MLP neurons of a small language model. Each row is named by its layer, matrix (up: input weights; down: output weights) and neuron, and shows model dimensions 128-319. Each number is 500 + 50 x the weight over its row's rms, rounded and kept within 0 to 999. Numbers have three digits each.
After each neuron's rows, "fires before" lists the tokens most often just after its 100 highest values on Wikipedia text that the model never trained on.

L10.up65:502503553523428496449490500529392535506531580537558491490472531482615511504531526459463566540485496379547505590513499551509484579569475550492391613523510501469451398592457497528446474527469510491474540574498538496515472504505489565558501472496536541593474415576508569534530447578468361391490495498376499450502501436393421470441551542466438496509457464548459475634504559491528501573519547394471437516380473618489496575580548511517526454467495485502428512502530560434473561503568493582542447489510432465439480557529417494480593509585487494475505519455499466490474398428525463455
L10.down65:444426456474488501544470440512562536462564511538490535471476537502499374372434475540491480440494551503481464472444487429486560489571418455515528541515455584453449449485471572507469536448452467393517548429502541532466467479558447567507561520492527463510504414560449377469456561521495514533477544528498510513528533537547485527383524537433545565463496479443502503464547532595494486518444506472576557459476451501477522450478489522559604568557530550532494549509488498529414482472439500409537487496519433523491536520496559541498447510549459580506532523489501540478482394488602457516
fires before: "s"

L11.up1085:477574510550507581581517611491527536436374407630475453464494455530488450531429515479556529491485491456528509517511600539540470476545459477508514502446483561523525488545486399444515566467480499530523498457452461550454518489510451447521517498536440572450677514461501517465486499481467552551445497515495492541410531485491526483521518451529386507422465498560535537456538544540417521531514531538480435519444424520455504425533494403521511485490527486426505489478404519483462418523550483453504537535474403527498553518490486396523436459564544653470510553503483517415566533488477494412
L11.down1085:443475500505531373484451430554433507495435529503454393396562468407502470463499483423531484507522483455473444455470540545531548539610475510599485424438505444569571601484540450460511514557562522411467500496460463577501428429531477498519436504485449390467556502385536484487498507536497430478448520441439502461444465455358444428534482309582458469427527543526551489429565539487572614413452483504438522411499551474478507485553501469555630445522494603481482535514488557437490531528470526543457449546454572429531520526489414516541523382487516383470441443546534415475468445494497389566
fires before: "\n", "|", "-", "5"

L8.up1210:417513523528446521565560446519510499428558484488453453491482505412541498563488429538534574444485486516472459502482479470433492493472484480499466555469510566498496516614413548497501572428514505413617451509500478481517535514427538531455506425493600523509522503549509563446455468473515463595595444523502496528430520451571565537461475596492513555533507514437571518470539466503503446481482521468520535504479503491539456491493541529532479423484535432510481601539449474454435534655539514475458596582507465595487508554513402515581501539469438465482374475429380508531501492578475557575
L8.down1210:558447544499559386512443508519500478534486525426457529437425555413581465442554491509457525453529467461491522430523521475479522420478456521516518513416475517475498555524510397626540520477575547515463530499501484480483422502462457446460469462528439461485475587418420412561518545418414422507506549381536470468503483483561573423436582557510506494494425514479527481577510457471469459493497542560506500504522489515426498524516404484617489438579455484522400570450487494539558553488488577431543416467559443494516602514471525447518544619507484498490533486462424447522585562436514515514
fires before: ",", ".", " and"

L11.up1120:436572415557545526365488438378511489554533514498496493555444424509550599525516446557478452413555483490487454467497506585525505516593452505569504549479602472590530499479487547452568617507474429502481433491498574475516508431444448606463431468475556526463495500460510518512525565521480410524492493494488542409570501525531508553507471434457465541528441496518556494495635498448548486475569530451437526400599524507429488501460526475480477470441465472474384530539484507564539532522507552481592405538437544542525435458544468568524411466505470450540494523433493537525442475506469493477
L11.down1120:544519488493473532522534531560453397490550475440446603480529572525481411562476495460469493423499486491483529520506555554574490527475562524480499545551482550520434540440585454459509539526390515418525454564538509535436484489502460434494538481557511485521489537392565544415494535568452583450453429480465561518571474509467459535507476533529455492474567413529485524523541506521540617574482529414471472581549381528447429481513516489505535519532504523512453530486445530503482539346505483531496470488532442468511495472430436400477520432433465588512513481522555461455478527472486404513
fires before: ".", ",", " and", ":"

L10.up107:534550566529449490491550590484488453472497494414477413513400380454569528485454493519469569514464566554541456469541474533478457536507512512590483546436587493507483540482338416537476492451393612525482544542587571509431513533527535486461457475442559493502513440485475506518463498445544466434495531444410540528541500452498459509531418552435504475595558485413468496478574419433562524545567541419559446394494491546365487524411474473503506463530552495553393550419482454542455524470538497496516587507461527567456545498560462516494578486492531516444584513438494489603503487485577540496
L10.down107:497440528388547432541487523499479494419461530567477450335522536445475498394448434544502506430545539524432431410464526483459561516389421387484469492433446492528543512496501496623504509462577591505427545425514512493499489444535465453397542527515472441506483491515462478561504463480454518543463517462358483537526448425436477501487532424475572541516406487494421459461522478481484490429486582438454495440488472590470496463433447412567515480504538545501433488482509481444526518371491495432430436546530453471490521527442502487527494470578526501459568501552519519489517530410432534467
fires before: "\n", " He", " In", "the", " The"

L10.up513:562536461415532496446510497466526572489488520530480486500550535436538512530477470485504572422560567510410474393496495448510489540574519521475525563517531526492482560559474561476465461463411590548619518427476465575447404590540462554510372560589473503538452389495425549527443498469455539480520512500522611546471508518513522545476401572393486426462475549467459517394498406476563573581392520538488553542507565498538476486455497434474419374544530490537475484531468533500378495587548514482497537543461541561465513479489429474500475556453571524485462475498498529509473458483520493495
L10.down513:522406494571561454525581505520481487563492463493545508464555541455456489471521511483465351491463495562497568516422440449586441498406461554484465514502513468557470495548494564524567508467463491376416486523564512484387635462493436376409493473457502465528469462473452463554479480497489520454484487551474467551545485460566424569457575482534490545547500499505528497485515494527562439490475597524511497419519515519541569470496507435475488562578516443535522438468496462466573483466508576525392569419398446572488457453534527472570518475612497450450517419505478506547555529587484376574
fires before: "1", "2", "9"

L8.up266:449513562404549541458452504539419583460508536493497492570544478411520462543544431464416503504547459479470498486546481470526503464554390525477389488417475507522532558577492631507490438561575486407509493413465538496495537513517549509599487465413423456464419471460498427408534550501540562381547548466451522492511459579538548440478479567458434516445525505549497471522628552554578515490450463588565540518507578543504419520487538508544536500531559562533477478514504502571447451471555491522594501556517480620524581505568468478434478515465460517483622541496444523438433418544553565448
L8.down266:515468487576524596538560470459462510524517462502462469400474464474542512529549507427538564472467596555485516539500521449485509568462490548523502495510469366535565540492445505560577507526505353455486504463574458446518563456429485505516515517517473498537513501470463415522489493531497503521478508502366503532588448611534506508480543637459534518513559521437435532553478533582527558459507458484520553495469598484504479484495441464502462489595472509444572499455548429566566451434427526445473456518453520488535533515535543443506465580408439526395486434544474593447561490441539454487
fires before: "0", "2", "1", "4", "5", "3"

L11.up1494:567431481462581444411570569493471525506557538419502473526448441423635502574545491545534615528488578503548391510488468525393555519429475513481560589533503494568487472486467420534530463472506527533543552532520551514451385494501502539445525464505498440428411521520537536465485474554488574542453573475534490489457523460447480515502492563497424489533526401473378466433518433479507544556467562499479550482501514498525464489555513568423445518432555454446581535524508470552553531485437590464520578504496437510509423483424503513488596431444430489577452491498470463564473443510527541464
L11.down1494:538469445554593427463517512534525463495615386489511456505488533495504451521533441529494518450404481479475501444526565422474515415542571524547436520432447575404436497444546509454567539522558558512439486436495387509429442463537435506518461523513449509462400516490436511461477414435497498552412438507540466518517475344466458545516504568479514500514513459382477465603447486491403510527502512543556483536469513531564468435389463438524481538512419453515460448437515576414546407562575525501414517514508479500426656536422497528542532506473490520576449472586414537537507511442557501477
fires before: " ", " \"", " and", ",", " Total"

L10.up1498:506485448481596516505447449510518513410452445508578546466519544478542497447526588484461437438473567405556430464491483526510496496504441552444568558492520473470562534481413530608499419444562527430509535462509472443504509529518511502434461456521467510483600398503443557595426519502606474485439406502537453413451573486555527442460446496570571399520496493526540523488473419565410435544512475491582571496550479478618512466501467465563504480479490526422493546508406521562436574559447465517545494444580474555527446529454458462442498535446500477498566532391482353494488564397497499433
L10.down1498:587446567487523444536487451447472502505611448483384476507610475576413570616495453474521444501544430450468479502535490469459434555576472425538452529554457523519486476404573476438489363602442503496493450524445464439439530566443514445585499584486442545554563491467397567451481468419476477547486483408532519517489535519477451472507513541445465443495496552462420528543527582439509555424519523518553570646428501528478530510509462527492546419427542578498500502460516514479558543475438426495523523457509500470444547404460633458547553427531531506485547478553524518461429442534515562423
fires before: "1", "-", "2", "dale", " ", "9"

L11.up351:515551498538541515523553512395561418488407465513489510452487509573466493551481495520397463398595483512503467457574528554495427497526415490521512522510439420429510561444510506476407442489582538515486435402502536398493600470521465491516505515494442487421531510599549512427436564477508596492469518556474478482586461466489482525526516553463564431505527434459515509461521487467531508431473587522612595516486446464497491407526444480545485520514470492477502416550458452535507490607423489551521463446538560496524486513418529489441517559468453550405542506456510530466419523390460502462
L11.down351:465485454364543465505427483447538528489496473459503472419493474519506473545587464456562576523541483523451433533444484425531421488579536519557459487475558523427492512483534492412550525525494466499502484526417479512518445461469602501511470479545533463519558459450564490467489443505455480516559561424480446508490519534547512319484397542436502541476527554537477501513514495443389541506415408612488505463449525500584412552472496481498512466414588553580479505375560513417561502538579446502534527551435525491581499461413517503463462449444548403444491444496530457492544449518520518548
fires before: "8", "2", "1", "-", "3", "6"

L8.up1738:515546563436501435547526572598421533492546535480545522538459419454650521537473626510502550504470506498526498432445448537505450537507558507595449503472534523424525491474459524489446478461489602490478481575521514522579503478437518471498457445469575421533486496512411499460522483381486479516429433490481457575523519572416468582489462537543487452456415492464477529569468506547514412451491630485470526492540508545470505533478486445527456526409423510518391471466429463537463534524411496557560477478506506506533545413486499467552603463610580487508447451497529531457531552492466506431
L8.down1738:484470509497441498507442546489532531439490576564465464505451535522405461491448499491553467571508481430455365503491533420447481451465484472534494496444522514569501449487522578449536432484432496398485509522410502468530458414541476498505569461514506424494508474524493540548454486575472569509508520555531527474520572470449460516425397517425548472545436538504442559537464466425481554459512563511472580501391463476511518502518566495528404465440531467491567443568509494557422521380402485428509533530531437511512523509430507517543508518532557438523538580520490505583451474473508522491
fires before: "s"

L11.up482:394553517517529440459508457510525483400504512540509532488554461477606494464502469562526524474427466533506524497470402551500512520486494413572537531409532498540472550455486550591574592497515550479445481622482554431458455421546414466437527511399519590503548598473442507532540489538462491534518521534550464485518519504464524545508441496526623648487537519446472445447529531447512394460527508504444539459440481523442464451486502504608495444634501497512569486566462470503485571535563525527495408511513489573481588493505536503453376464510498579527538533569528510515568523534589535427
L11.down482:495454475538510497516528525611500509453559561527497529574533524502476393474489522561617473543478435510405520451455427543470485498459520508463547545525498468624491372507511530452460554511566441453468532524487514436561435543473436475431465516541491489480471590453502568449475587520462539538514515501508518528447504582410454554495537507499483500583535500523571477424425496475468582480476586528519448423484452558525429428532457441533455424579524572485526532408445481544531487471446532476438559437472480542498585453531511535510508476502469511436512484471541578472514575527489490464
fires before: ")", " –", ",", " and", "),", ")."

L10.up276:508436531483528491580538491531551554478484486526445481427515471511507465524461504447491541528555561532485474457507448553547477483511515522524528529573513456516601503517441564419499600453570581453549465469449439381440536531483492447498541488534481495488536457427571544442443557641565581488524445515489479532598575393527462499594493562557460517449571477482517455429511464472472508490481500502616496432519496476489532425581535460548564491482506479503472573528475511444493413450454440537485481480535412534468526505532449350479408507551493467446490524442536548460537487477480517435
L10.down276:491431467471528454441465441493531495525552467448344488518501500504514512460495482523409451525542468438458602509426512463473440562524495545441514541481520546424485514463503450512500567489548546544565504421544599448512572501560511413485462399447515454459548463526510529555447496435503521551469517452500496436437538436477464358458398426523497469477578472485490484441508508473428581449354452524468515451536549615459503448476439499573568473460482512405512503467447571400520495446459536516502478431458553409559493512442468508502420466543440508506441496522527479444422515499540443470
fires before: "1", "8", "9", "6", "2", "5"

L8.up959:517520524490462493420428576483512494555534450557446448529473483472500515514584484513620465497455454547503391455570540492489471438415533428538472486543455453440510499563380559575615489528439497448447532472515499461437513479602380488489467412473465505409499491509521574475569496585437506532528566535451457465466482523506495433511475552497452484527546469459449429495549561467534518512382520478484438463529399512491457614439535548458494566494537469574488505504426424511553443434491482447452480429449510539520501553515470422455478434519568530400529496480494495542503512507457537478
L8.down959:479491522453499485437499515424566472437453516541373506372486587477442476388458476520541449447461536482453457460487525410480510424438496576492526547471500463535460500475479434537518495498492574527535477446480491450465493437504534440460415491525468511468497415491499489567485461595495542460421479372480553471477498496445504458490480464554487522565558510495466447448475521543524561452473625478507454436496466578431424535450552496541519551491479369574532508481467520471645522379533459517466498526528496482473603554490493511495512415487495460388529542447461536433476573386432583457
fires before: "\n", " The", " It", " He", "The", " In"

L8.up1643:453456497444478584488500530498522441503518450533507579484500522499531437554481468520577473447418544571587436473476531542492546519554491509552572554485492479560483616428461498543438529355538500385504400441483506474481575498517574500527499441523625389444524523559481517528511585555481421456458540507409439419534531353472525503473471515492418511467417452519516536496553528562414475488505582571328525512572532566455510548469474457483497449366557493561555501479446602466544510543443488526498475614465427386500486568495409439459429459446528456482536484492524529463474523537504508433
L8.down1643:500420469443468480473478400495519496530545514552434434456467533400494541528545448482409443449486528430408534497502474523421456526535489475442487502437522466537381500466516481442518544443507404565526425458489409405432492445523574538493479515505563541465460492519513513455452385441464474510391512437482491513489515489528444484434511404417490519523632525512550485419520522464549567392446547553507517498447441419468427534444364563581575502420500526413488543479454497384452484442416558524528500535548427449526517520472458543501509506494493564435468464391525511441583456487499422471
fires before: "\n", " ", "The", "-"